config.toml
num_attention_heads = 4
rope_theta = 35600.0
rope_fraction = 1.0
attn_scale = 0.196
bias = "none"
beta2 = 0.98
MLP neurons of a small language model. Each row is named by its layer, matrix (up: input weights; down: output weights) and neuron, and shows model dimensions 32-159. Each number is 128 + 24 x the weight over its row's rms, rounded and kept within 0 to 255.
After each neuron's rows, "fires after" lists the tokens most often just before its 100 highest values on Wikipedia text that the model never trained on.

L9.up442 [113  92 115 146 122 154 149 145 155 123 137 132 132 150 130 130 123 112 124 121 103 154 116 140 137 146 103 139 114 135 157  90 147 122  80 144 136 111 125 115 183 113 152 145 143 130 131 101 137  85 129 123 142 118 118 137 107 163 155 133 143 122 148 137 117 133 137 135 135 115 181 106 147 118 125  97 120  85 162 109 109 122 103 137  82 143 150 123 111  95 136 106 140 157  90 147 104  92 107 111 114 116 126 127 175 155  91 143 142  96 168 117 112  94  85 151 178 109 135 127 123 119 106 104  94 161 119 112]
L9.down442 [126 107 122 114 125 138 111 128 121 117 117 107 117  67  92 121 123 123 129  99 120 152 141 150  81 113  93 138 140 119 168 149 187 151 120 126 118 113 124 104 126 144 168 109 116 184 129 159 119 154 122 142 146 124 142 117 166 125 164 134 121 121 139 150 152 145 100 156 109 150 152 116 186 120 117  94 137 103 148 121 113 125  86 177 104 133 130 103 153 125 137 151 131 113 165 131 155 125 124 131  89 169 157  90 129 107 113 155 138 173 110 144 129 118 126 120  79 120 110 117 156 100 116 121 187 118 124 179]
fires after: " ", " (", "–"

L3.up253 [138 163 107 143 119 148 105  93 100 109 153 155  98 111 142 125 125 112 136 106 111 138 100 134 114  80 122 107 141 147 101  92 156 146 165  88 130 136 190 136 135  87 148  67 130 149 112 118 129 100 123 187 138 160 140 116 143 130 125 139 129 131  89 135 173 166 135  93 117 160 124 106 121 128  93 138 111 112 230 118 126 138 114 132 102 136 142 140  99 143 183 128 126 166 142 109 134 107 151 103 127 123 133 104 114 110 118 123 139 145 131 151  88  85 128 110 124 119  89  91 108 133 149 142  96 145  77 121]
L3.down253 [ 90 128 111 105 102 125 138 115 144 132 145 107 145 156 140 127 150 153 112 106 138  97 130 140 153 115 112 159 119 126 115 120 110  92 138 114  96 121 115  98 132  87 125 113 131 112 111 169 166 122  82 136  76 138 150  43  98 111 118 160 146 132 115 154 129 135 142 106 186  95 144 129 158 120 130 134 127 143  73 117 153 113 122  99 111 139 118  94 174 125 136 142 151 130 112 124 121 133 122 110 149 136 119 152 153 151 146 134 139 144 141 152 145 117 156 141 160 153 126 149 120 115 103 129 108 156 142 107]
fires after: " f", " F", " H", " inc", " c", " o"

L7.up41 [116 163  98 137 132 119 137 143 131 133 141 126 159 117 166 135 119 121 149 113 107 128  85 164 120 160 119 142 121 131 151 148 130  90 119 146 105 142 105 141 131 137 107  95 110 102  91  83 186  95 155 141 107 100 124 130 123 103 122 160 110 138 122 108 139 105 113 103 144 119 153  71  93 105 152 132 129 115 165 122 130 115 123 135 160 168 110 139 178  89 108 107 131 153 159 161 188  97  78 105 127 114 188 119 118 121 147 112 145 144 167 131 161 174  94 135 152 137  95  86 151 145 113 141 140 154 131 148]
L7.down41 [134 129 170 128 152 175 141 135 128 120 119 120 131 107 106 124 143 148 151 106 133  96 128 133 147  58  96 132 114 124  67 106 140 141 168 166  98 153 147 107 100 139 136 112 154 122 143 167 127 179 171 124 178 114 175 112 137 144  99 132 121 144 171 127 136 113 146 162 114 162  76 142 157 133 174 133 141  72 102 135 135 113 148 137 120 124 135 132 139 139 125 145 106 111 140 121 113 140  91 122 154 148 144 159 112 130 176 167 130 113 106 137 147 129 145 146 116  95 105 172  99 120 124 107  77 120 121 124]
fires after: " b", " m", " B", " t", " M", " count"

L3.up62 [123 124 127 153 134 144 103 110 116 100 145 115 134 167 154 162  75 172 141 174 111 175 139 123  75 170 106  71 107 152 124 128 156 112 123 117 173 172 168 143 158 124 129  78 143  86 116 114 151  83 112 143 114 117 103 132 126 125 138 129 119 137 138 101 181 131 157 122 122  91 125 106  86 130 118 117 125 114 159  94 163 132 142 102 131 152 138 115 127  99 131 136 148 115 128 190 161 134 115 140 141 135 133 112 130 164 161  92 133 135 132 136 115 134 112 101 102 138  75 127 139 186 156 107 118 170 133 121]
L3.down62 [111 171 171 122 123  97 128 107  81 115 146 148 130 155 150 106 115 140 171 167 115 130 130 108  96 126 121 116 169 117 123 107 152 105 140 141 116 154 177 140 148  83 161 118 147 129  98 121 137 105 147 163 101 173 131 110 127  97 130 106 115 125 180 105 118 116 128 135 119 120 135 157 114 128 195 100 168 111 141 130 124 123 128 105 105 150 142 119 153 156 104 150 146 149  99 149 149 113 104 159 144 146 119 122 112 132 144 130 121 128  70 143 136 108 113 113  90 122  86 150 154  99 156 136 120 147 157 109]
fires after: " m", " t", " M", " T", " V"

L3.up439 [ 93 152 105 129 145 143 134  94 122 132 138  97 121 148 101 114 143 103 162  72  84  96  94 136  81 123 116  90 106 146 195  92 133 154 160  98 155 127 159 115 143 130 103 103 144 141 142 136 125 131 141 136 170 142 175 115 144 162 128 124 111 117 151 140 111 154 137 113 164 159 122 151  85 133 118 126 146 122 146  90 130 168 128 125  90 112 145 115 111 134 117 131 168 129 122 110 151 145 113 128 127 144 169 176 147 106 135 137 158  62 127 125 153 129 104 115 113 135 155  86 103 127 125 167 111 142  95 139]
L3.down439 [157 126  83  94 105 125 126 126 124 107 117 131 139 130 115 123 221 141 121 145 135 127 127 137  95 149  88  76 137 111  99 149  91  63 103 151 151  94 133 122 134 128 118  91 126 127 139 111 136 137 120 126 113 158 128  88 123 124 139 125 140 139 158 123 135 110 110 111 149  94  87 134 148  99 143 159  84 144 109 131 112 166 172 120 115 111 108 154 120  95 163 132  89 149 123 106 139 125  96 113 136 144 100 117 145 141 177 151 105 106  94 127 122  99 148 131 122 109 135 111 113  65 150  70 155 170 131 179]
fires after: " st", " F", "st", " f", "ur", "if"

L3.up293 [167  93 123 121 144 124  99  95 118 111 124 150 121 171 111 149  93 135 137 142 106 121 137 136  87 177 125 141  91 125 170 100 180 125 122 116 133 153 147  87 145 108 135 114 172  99 141 139 140  76  98 125 126 113 123 146 126 172 125 184 152 116 111  97 184 118 110 128 146 132 130  80 138 101 117 135  96 116 117 121 133 128 121 179 156 110  94 112 107 115 147 134 125 108 170 157 112 106 106 158  98 120 129 150 106 141 142 122 120 108 172 105 144 145 144 139  94 105 107 156 127 170 105 105 137 150 123 157]
L3.down293 [139 107 134 102 166 124 166 140 116 112 167 144  74 132 123 132 178 135 109 145 116 114 136 127 150 108 127  98 150 131 118 110 153 144 159 136  95 197 121 147 161 113 106 177 107 138 115 177 139 128 113 139 138 101 119 129 114 107 152 137 139 119 119 123 137 118 108 156 180 123 143  94 121 103  93  89 125 181 118 158 147 101  86 164  91 141  86 133 157 173  98 183 164 132 132 138 108  95 160 113 111 124 122 133 139  83 146 103 143 177 122 137 110 105  88 176 117 100 108  94 117 138 138 177 102 102 134 110]
fires after: " M", " m", " N", " s", " S", " |"

L3.up356 [150 119 136 168 132 138 106 127  76 117 125 147 132 117 133 169  99 107 141 129 115 128 124 167  66 133  98 106 100 154 137 159 138  90 124 124 161 101 160 151  88  99 110  71 106 129 153 127 166  74 116 119 134  79 152 118 122 146 151 127 140 118 126  85 133 145 127 105 112 154  71 106 158  92 103 154 114 105 142  99 165 109 139 138 170 119 113 109 105 142 128  88 140  97 108 146 145  98 132 141 121 127 153 141 118  85 140 116 141 138 124 116 111 127 151 112 133 141 123 109 102 144 162 131 131 167 118 159]
L3.down356 [127 106 103 117 141 127 139 110 134 152 123 123 139 129 137  98  96  98 139 126  85 121 123 124 150 129 154 151  80 118 104 165 130 115 141 138 137  85 139  75 122 126 158 131 165 127 132 160 134 111 116 135 116 137 169 117 145 141 145  95 136 124 134 142 125 123 104  84 153 125 149 126 115 132 171  86  96  91 110 141 112  77  81 122 129 180 133 118 162 154  97 167  91 123 128 130 142 127 119 120 150 107 108 143 176 118 144 119 135 139 139 126 110 163 139 128 170 128 114 126 136 115 136 135 173 126 135  95]
fires after: " t", " T", " en", "ist", "un", "ot"

L13.up274 [150 104 127 153 132 111 121 109 143 132 138  88 125 127 175 121  79 132 169  76 123 140  96 133 134 170 114 147 118 139 171 152 132 155 132 113 133 103 174 125 124 144 143  91 139 114 128 149 153 110 104 152 122 146 106 184  93 112 150 141 126 145 111 133 136 104 112 110 128 132 115 140 107 179 137 136 126 159 167  94 117 116 152  78 121  97  81 142 121  92 128 144 131 130 157 163 120 120 122 156 148 116 165 156 147 111 125 111 101 127 132 117 106 115 150 113 136  98 121 109  80 120 145 102 146 109 181 162]
L13.down274 [111 154 122 134 192 136 107 127 107 112  75 100 139 145  98 105 146 125 118 127 125  92 128 176 181 135 120 140 162 102 130 135 134 125 105 144 105 135 134 101 101 116 107 112  93 163  84 159 142 151 200 140 135 130 103 179 106 130 132 153  96 122 144 128 129 113 129 113 153 111 160 106 125 130  99  97 115 149 138 161 157 137 140 120  87 160 163 113 115 145 139  96 160 127  74 122 138 150 150 164 134 154 132 112  91 106 119 155 118 121 134 123 134 116 133 147 166 149 128 131  85 136 123 134 119 128 115  84]
fires after: " the", " The", " a", " n", " at"

L3.up382 [121 130 160 163 145 130 105 101 127 134 133  75  82 154 149 131  92 141 138 147 120  95 120 116 102 158 137  95 101 130 119 149 177 141 136 110 152 117 152 119 159  98 170  93 155 135 167  89 162  84 126 135 149 104 170 139 122 119 105 142 163 156 130  88 148 127 100 128 156 127 152 121 137 143  98 123 102 109 142 119 144 156 146 100 142 130 115 151 102 176 150 133 140 151 152 160 163  88 150  95 108 116 129 155 116 114 121 144 142 133 167  90 104 164 119  97 114 159 119 121 109 142  89 111 116 198 140 138]
L3.down382 [110 117 192 123  99 150 172  86 109  68 106 109  98 132 148 155 132 121 120 103 127 147  85 100 134 153 137  76 143 143 151 133  83 111 100 148 175 117 131 102 141 137  90 111 109 109  89 130 144 158 104 143  98 135 132 152 118 143 135 110 128 129 117 165 112 142 147 142  93  67 108 130 160 124 133 124 127  70 150 122 146 124 118 122 129 154 168 126 121 136 131  84 161 101 132 100  79 131 110 137 122 169 135 140 124  94 129  69 104 136  89 110 123  84 122 158 136 119 120 135 162 112 117 136 149 123 158 152]
fires after: " M", " m", "C", "M", " comp"

L11.up446 [ 94 102 122 130 163 134 112 140 144  99 124 167 118 135 139 118 120 154 173 126 116 154 132 132 128 163 139 102 120 153 128 103 164 114  59 127 137 117 154 127 182 100 121 139 208 132 146  95 149 124 164 123 134 144 123 146 131 171 123 161 107 160 159 109 102 122 128 150 165 113 134 146 104 145 134 116 126  68 142 111 153 121 127 155 120  74 154 133 116 112 125 127 111 115  84 138 122  87 131 114  93 113 136 123 144 132 155 169 108  90 169 115 157 110  63 152 157 134 131 102 154 120 112 151 118 141 145 133]
L11.down446 [128 144 120  95 133  78 149 130 135 148 145  98 157  92 146  93 105  94 115 137 121 100 128 123 163  77 141 127 137 142 155 132 176 141 127 105 124 150  93 134  80 142 135 139 109 157 112 159 190 140 143 131 160 120 123 134 144 128 136 107 154 112 116 107 123 132  98 148 112 146 132 101 142 145 116 153 121 107 135 109  66 100 117 136 140 104 160 135 165 134 124 155 110  80  99  89 147 111 186 140 161 150  97  93 112 109 113 101 127 104 146 138 145 116 142 142  81  74 138 136 140  94 133 137 155 124 161 106]
fires after: " ", " (", "-"

L9.up429 [113  89 124 125 109 108 106 112 144 146 137 108 133 105 150 165 146 119 181 125 106 127 107 143 130 130 106 114  92 152 133 127 182 111 167 116 131 131 119 142 111 178 139  92 130 167 152  94 122  70 129 132 127  92 139 176 127 107 100 154 130 101 143 133 141 173  86  79  96 133 116 134 143 115 103 135 123 139 161 118  99 152 135 160 124 159 153 132  91 119 164 126 171 148 135 184 156 110 145 101  95  97 111 142 136 149 175 104 148 163 123 120 126 137 138 131 150 121 174 127 122 107 148 122 124 143 127 112]
L9.down429 [171 127 138 136  82 127 125 152 128 122 102 157 102 155 114 128  96 120  97  88 131 111 133 136 113  96 116 122 107  81 154 115 138 102 185 132 122 123 133 167 102  97 130 135 149 105 123 161  74 141  98 142 107 127 127 110 103 101 119 107 130 182  89 155 137 118 154 128  98 117 173 106 128 123 117  88 132  89 103 148 157 113  96 113  94 136 161 140 151 174 107 148 112 101 129  99 149 139 146 145 146 113 131 123 132 123 128 117 128 118 150 145 135 109 103 130 155 123 148  89 100 124 158 137 117 167 109 130]
fires after: " C", " f", " K", " F", "ach", " J"

L3.up122 [115 152 102 126 152 156 138  84 140 129 151 111 167 101 115 119 136 134 170 137  97 136 112 130 111 123  95 132 127 125 175 100 150 107 126 106 149 147 137 144 123 159 135  48 168 145 121 142 136 111 160 162 127 109 154 143 142 129 135 155 105 137  93 126 138 129 161  97 123 139 132 104 108 158 127 169  91 119 197 112 115 114 133 145 112 133 133  86 124 130 119 146 151 148  99  94 142 163 127 188 166 138 136 163 105  98 115 112 106  97 143 144 153 142  97  92 106 112 111 136 151 109 143 150  87 140 134 128]
L3.down122 [168 121 144 166 110 112 168  90  79 130 145  86 154  88 141 126 152 129 121 135 184  97 161 117  91  91 131  77 133 148 129 142 112  73 143 149 135  86 108 103 134 110 136 139 162  98 147 113 148 127  82 106  97 108 101  95 117 132 136 119 113 119 126 134 122 143 103 124 119 125  69 108 106 177 135 115 123 120 121 120 163 148 123 121 163 181 119 112 131 136 171 120 119 128 127 154 130 140 131  98 109 117 138 159 115 153 146 125 122 106  91 110  72 115 157 127 126  97 177 108 137 129  65 144 130 118 115 129]
fires after: " F", " k", " f", "f", "F", " b"